From a checkpoint of a small transformer trained on Wikipedia.
Architecture: LayerNorm before each block, rotary positions, no biases in attention or MLP, untied embeddings.
MLP neurons of a small language model. Each row is named by its layer, matrix (up: input weights) and neuron, and shows model dimensions 0-127. Each number is 128 + 24 x the weight over its row's rms, rounded and kept within 0 to 255. Numbers have three digits each.
A block is one neuron, or neurons of one layer that tend to fire together. After each block is what it responds to, as a language model described it from the Wikipedia text at the highest values.

L5.up79:136078158130142127120144132119102119135106105131116117091110130101139107115111127180118154156151134122097139087104167154149101183162164147090137145137096148122170175126121119111128107158114117123087117122114138111143081148150141150108141134171114159134111132151124140130164125159108122092139115130179161142168089182139153119147110093101136154139155129065109100126125104138140170131165
L5.up104:131090108174151129072094188122120122120130109126145119111129116136100139100157155093155111100163153110086106135140096144186108117112144084126158093122120164155137124092130154118128171186080102109132152108175144162146140117144130118133162104090166123100118129139137112145105108109126110108133127114130132095126090138097142061123098129140157125130131140128154099142120150105148154152135
L5.up234:098075122135115135150143145173141137102078162121140135109151089126133098092100115140149127138117119121109093112155153184156126106115125140097115119152128153094185128127062145142125117093133131156114152180173140073130138128151123168107086121120140136099120127117167171094148109114110086092123106142136111122130105155081124170120136143142148166153153156123106145112147110095112112132136
L5.up257:107119109148123151117127127160146157134063137106154143098118096130124112157123159152113102089150199121146144141100114094100150090155174098165130135145116144118148096124117175106162152148087100107103121087094153142138131112113143113105152097113118127125134127125115148123117114166124136117180126121120094129107159094156125117171109135116075137152120143094129136124138142128120127162160
L5.up282:160129141152108111106100087103134115136115147117139130109127126163130129113158158117129149138168116093105100128105114167116097127144182145133162118139176152177128131126099096164157067115101142099116123153138079103122142164147132102157127114132125115080101142135086117118133133161136134136092105114147146176120140080109166091135147135118095145149107087133158118152095108139132130109153
L5.up348:141177134116094130109096093107163108112121135134121115125146137136064105105153161101139172104168094128127130089125096126137147157137164158137163122135108162125126161105136107133135133150113139116141108127135167189146110189123133168127120084093111106125103165102155120140156122110102129121130115129127180111107100119173124170096106101157155157145116107138111163127182113096138114156128
L5.up363:099090126109164101140137167097175120102129142180100082125092111141110118119168139145102158105094111128099135107104143165156116137155119100138084072151106107141131140149116142161112110142160171133108146153085110114107094144090134105152129130138161159130114162106145179141135128126105129153091142113169141120082108150170134111131106104174108120113135123093092166124081115159131120131106
L5.up393:108117084145115141121128151160117124122153109138173161101132143124077141087140100166159136122086124124123114114073097134119191119150152158147118153101114134124123132139151162135136164135123136137155130134123098091134112060105083095172142142127105140154169127145121103093120148080118140111161132162105128124095105126156181100124100126124141130104114155141074127121148119106127110155139
L5.up468:131137121138130076130135161124126099133115095131134088073109112138080109183116136169190132151142156092099118151134110148101116157145154133105171130134109168161178170084146147128157116145145145128133132136132130100165183115158147137114126119123114123141121125138094120133130163149134157101104080104130138157134119138084110106119144117123158133126147125134132117132125135159124105118152
L5.up497:162085126181125149151173131125113110113071127123097126109137129171149099104100138133127143124117172120080107160150116137105093148118113159134162160146135119151166109144130192126194083096094144148141137130157101123119136103160100121135114135113127095147111112153129096160131137129142161133108148103152139087122120139106146141157127118130160122116121141112176097147103089124114134106135
L5.up513:085121146121134144161105135110106090157152129138142121162169136157134115125070133116115156125102082154142097153157135102130191124142195123146115091132110146126167123105146137140100106107112111111157132115123134104118118140098143161149120123128109112146094112118133153163124114104099119151119064101137095134137126115161151168129098160151165113129134149121120131148130077107114124128131
L5.up530:103109116136075165113143112171128126141087111138178132094127161133098154125135156105142102158106204150160106148093118139105120141138158143115155113143125116110131114110093165148177140100136110113121103095178101160139105106152180135141113135097143143136126151122116105118131122144117101136136090120113154158142152160099136130141097135135132150115124138107082114167090074135123136124144
L5.up537:163178101136166136106139153134141118162109117150098116177142093138115105148128172132083112113119104107115095114115159113117108163111125134112132132150159116095096139139154127154159146161086168104122130119117104158152169150157122157114137173086161141149126139148123176105091142096122087145132138106141150129142159131096115112141113166130163122135164098120129106151085075095136149095133
L5.up561:141176124170144133142140126129170113162079133118148140108111111112138148131109119123136140114092143130086109134178124140113164171137132159151133131148161076119145114114110145178158141141106129102136145124134143106125119169131129166111134165083116123127090144135109120117112142122079124090158120116119166142136168121125135165123097123112148117148117103102069151148217115124140100159133
L5.up583:109180139159140139136082126108128112091131165157166119113153112156144125172130117082108149132150119190133134080143129124112157106148145146103132121141116123125116118093108132118121109119126136117152094144136107111145136145128167132096093135114117161133090110135124113141146138043072148088128136136107097128136128114171123146161140164216151130113154103120073090170129115138121128143127
L5.up711:103113157125153100111111108121167083106117130129087095107146134155115129148170121118149122166157109150050100143102165144114145159159110147131158121116151107129153135120140116149124151114160141115088118119130159126163129145136113138123141119150141128077111111101106134140131141128107133150136136073090113158102095140155129144121074126155120160131152098114083137111128111183147106136091
Responds to: Verb-ending word pieces

L4.up577:064118134141127136135121125158157129125132128143116122121085130148108128122104125125075103161111119153104124130123137155101134133128147090104120148114109126125154149118119099138135089122120122088086143117138156128157152098156143158078097151171131129111075122163134139128118105125185099144145174135115136150120148102084120149144183153150173171190122150114177155136112146123119177111112
Responds to: Year start after dates

L6.up103:101139157119148139099087137129114134110125126098153142103160168133116125102146166119096110115145153132143100150151127150112149101117172122159134150134119154164136113115110129151119155129122106136115119164133119160124106110147118162121152082116124114152129147155134172048123127126121138151122073146142104089134121120168158098069124124136152165140124138123108152178140074135098107138145
L6.up107:083130099136126107121111121110142150140082127079146141120110146166131121111138138157136096144160168134132094143149151135112159145144194131149111124151130112139122146084122122145158175085154106134113096101149104137155119131151160150106143100094100089160138151137087109141138103152145124125155073119151147134136141159117143087105097166121126141117132147101117129167103143148116099135150
L6.up412:080116103123146124092140133178093136152096111138189126147095149123134147106131182168162081121085165147190103141123119143093120117127163148131140129117119152121132132117100172159160137104115131128142095139160126121137105110175127144130145076113151112118156116145121140093113112158115120125158115111095146099126158137127183123093096130099145182165127129131109147166146088114100132131124
L6.up738:099124109153102117121123122178138124162139132096158159118087160133131165126111164117125104108114167147171134161096094104116138107138155151106144088078134128145113094104097141190152126121119091118134073117166143128143142165110114137098107120134152175071146152119180115120144139178127109142142114152122106125145157126122132115136109137106123131104124187108127157162110090133076122121145
Responds to: Main verb after subject

L4.up29:136154113144100140113117137150126140150080137111149188153090136126096113145144138140164126137144174118153128128121129140120113143159180122120138127112116092116133114148110157133181111133120094147133115111177096105130082141162141138099137156150168136104129110107116129115152135155096117109172082124092117159131119111120154139122128156126159155139113134074097100141135077112165120118144
Responds to: Verb awaiting its object

L5.up73:110103096142191105146167143121079126123127129116098109103095115116115147168106111076090108124109125095132102113113107159142151116168151144146154131146122159141146093153141124167122108150142118143123118156123199140123114140135104103114094119108104151156164126126093126126101172148128086135130129093113138114134130121140127208147135114158135126135124094103143115115153148143162146162112
L5.up95:125086103135106160130153177144078125135105130119160155090093149139106112091120124068102143140106129127091130144132132107118119122137119139107172117110143152163105104135138140132178043118109124094125158159147149163157116134129129152110123117145156093097116112137123130136128083107137128128098144110141157118173170114138102131158161160130134132117100122134160150137155086122150166132099
L5.up168:106121111115114099173089153145136084118131116167145073105157096116109119113120096130128142140141118133126069104125133155110076120116137151154163106086127138095080098092098121117162131152157156107128173178130123130070102145103111138143121141157117123126138106125173113134108121146153165094145091116122133165160134109134101127111157170135136170124113172158140119170113130122146119163123
L5.up245:110132088125137148129115137144115090104120142106084137122163123150154117142099109143127135101103095075117133158145148182120144152160128141113118109138098124106168124110106107134135130136100147142148148079124184102106137132132161144133096090078167083114172155089137145100089120077095112122138123090145085104068133130145138159120139127120152120142119105133137115155138071109129152102151
L5.up251:116138083133170144109130105137162167119133131146134088124169115108085149178150160118074164102117144099131103093126082108122111103122092102107140156133126138148143060159116156191133084101126155145130138151138104129167150136112147176150145132141128113142115115154138148040132143141144134125124144088156131107131124118142138165133105154109168110108140083138144110112083118138120156126134
L5.up422:077125184145162128123092153140112141076150150165151116130092111153148119137155120128158105137102118104111139169139145112122107120129143122116144116135103137138135119137091117108113138137095082075130139158126105113139126105122164180138115157143166140126095111083107118144102106111127115132094130148150155174134098145133115153131116135147174125112122193148113114125160184142149108148105
L5.up476:060142129134130130107146169079121134141135207134103138139135147122149123138130116141153110148152119114126129124150182144141119147166152122123139158121135148107211127100126165128092093132118112141145118128141117148144146136129116134076136155120112120083133131149088126114091127124081034120108129141174108112159097139102149121096136148108124087126162095142138102099162139103133123147138
L5.up484:112158136105096077121171158108184131119121109127114150134086112119149076182213095136128136113075114135138128156110136137130093176171102132103121111121127131130128138146133118108144121128107171142114179140111137107129113147107126136104107128174128092121086132112121122162154073115137172113099155147111172136115107072126136161131137127137186100160085139146156159136167146088124158125175
L5.up540:113132098098147110150105152110143096107167155152118154162091119145106134151147099127154111128055116171159167166153121142101102137118126149119152158139147129096164131140119131175145090114112124131130153164161174115142137147089125125132109081117114158133137114139138123073080149144127105134112138130134133105137122116155095113165141121189112148124148112145142091151167134106119127120174
L5.up544:129127141152153170097153127125174158145101152112147101140157109115154160097111138105123111094125123150102113095094138098131128142138093117078117127160141118140145127120139119117126089152170086086146136106136148136111157149103126156143103137138133176105103112119163135118126131140141078161149154094141096084150141090111148161158165144135115094139099090145163111153159127105093148150174
L5.up559:121177138104113141120163106168103125111131122073124152097134130140157131123116147123094126166142127139183109136126117128148150095120145155165083136105121134080115090105093108080110123098129137141119149086102120108149083129110117104124141151124105119118162119138148111149099097146111139119139126124134143118140109120117105108157140141181177146136136137130150120118072128112171170145148
L5.up574:129107139089143111149128133137098157153136155143079158140092140159131118132142156131089158138127130125137155131142165136112149103132098135136138092108172138121128143122155151127101126133097119086065188115135121123141113130152160101121141127161128118122136078125102103108117113168127169121077165119145121139170106073151121139131125166123120161142120132102126120117093102159138134132138
L5.up647:090108139150159158108141134127118124108129154118161077114134135124121150119144161141062078153100153097141122146095124148132142139086151154122113117151118136122100140125144102155116168094152113126158137148096176155127168157125115081119123161154127126129135118125115114132130123132118095141078111087125113096123141167113112144165126117135121150144146126085150161107122109078119093129116
L5.up733:104130149100135142147139174113150101139166127131125123118099136128164086136142125127137133099111142135132099208144142129098125151140121139059132123173161123158147137111118111139078117144123088137119147123075145166084102131125158109120148127123151171120121115104145148122108089127117122140137118101147096099130151097124126208151099116119111147181119078090117118142139149153104131190162
L5.up751:128123109138115154152130160121116080143139163111105121187141127094166133149110144115097108082150100108131112125146089118098133146163138132143139150100119127109123069137099146134111098103181158142146135138111132107129158162105167139141118094100121122126143151141154127177153115051154132123125148105119155124167151113119142135130086132138193112151108124124111135123159167079123136114159
L5.up761:100143150134135179110131128154149101096156133140145093131094145134102113117127124137117135119099139145088149095135111121128156118129071119135131151146091108107117158108102152117128083156126119130175138103130128155118126128117132115102079135147158141128144134159142086125153106133134093114153150124156094174139119118126084129188122132144096132170134135120141133116129139090119122135133
Responds to: Date separators and digits

L6.up91:108126134135138142193189073153148114082154108120100139121135168102120126135102167104137127119129130118138126124138113125137100130125119116111148091092108102153093092069091130101104139120137127161086128109120070118122092134127164128125142082125166173101135138088088138151117138169149120152123150146161142142149159153119155163159141133150110134149162159134165145127154135111127072115093
L6.up233:127153119076141106106139105109154124125172150108119149086095127097137131128166123138097143121143083145095127131143124139108103138114156151100107108098141100095073103144123114130147106103130162118149112104127123134120144165096156173175134100144175118132129122106106127139125092121107106145169125161141113163140145106133089144137119137102147126144188151167111123148082139123131137142136
L6.up350:097124131143194193134135076132146116172171153160104105103129124119123160120143126158135136107157138122121090119169132135144139142131142135097146135103108120106138151135102118122123092122098184123136112114141112128100118163153124115133135129151145133122122157110106108124118088137171133100125157105115075131119148073133138100139141142121143162121125112105109108148154103121105141177100
L6.up500:082142139105114105146122136139119126125132136163077155096091147127114152103119141175141129127144138115160145090103115092094137125140121116087126106169148136092088085132098101101097174124100095155099175128102148133137132133132103097129189149102098118129126125136104139166128103142158130130144114151112091174118118085141153155131179173156127146134117100122120141136110106150109114144138
Responds to: Space before year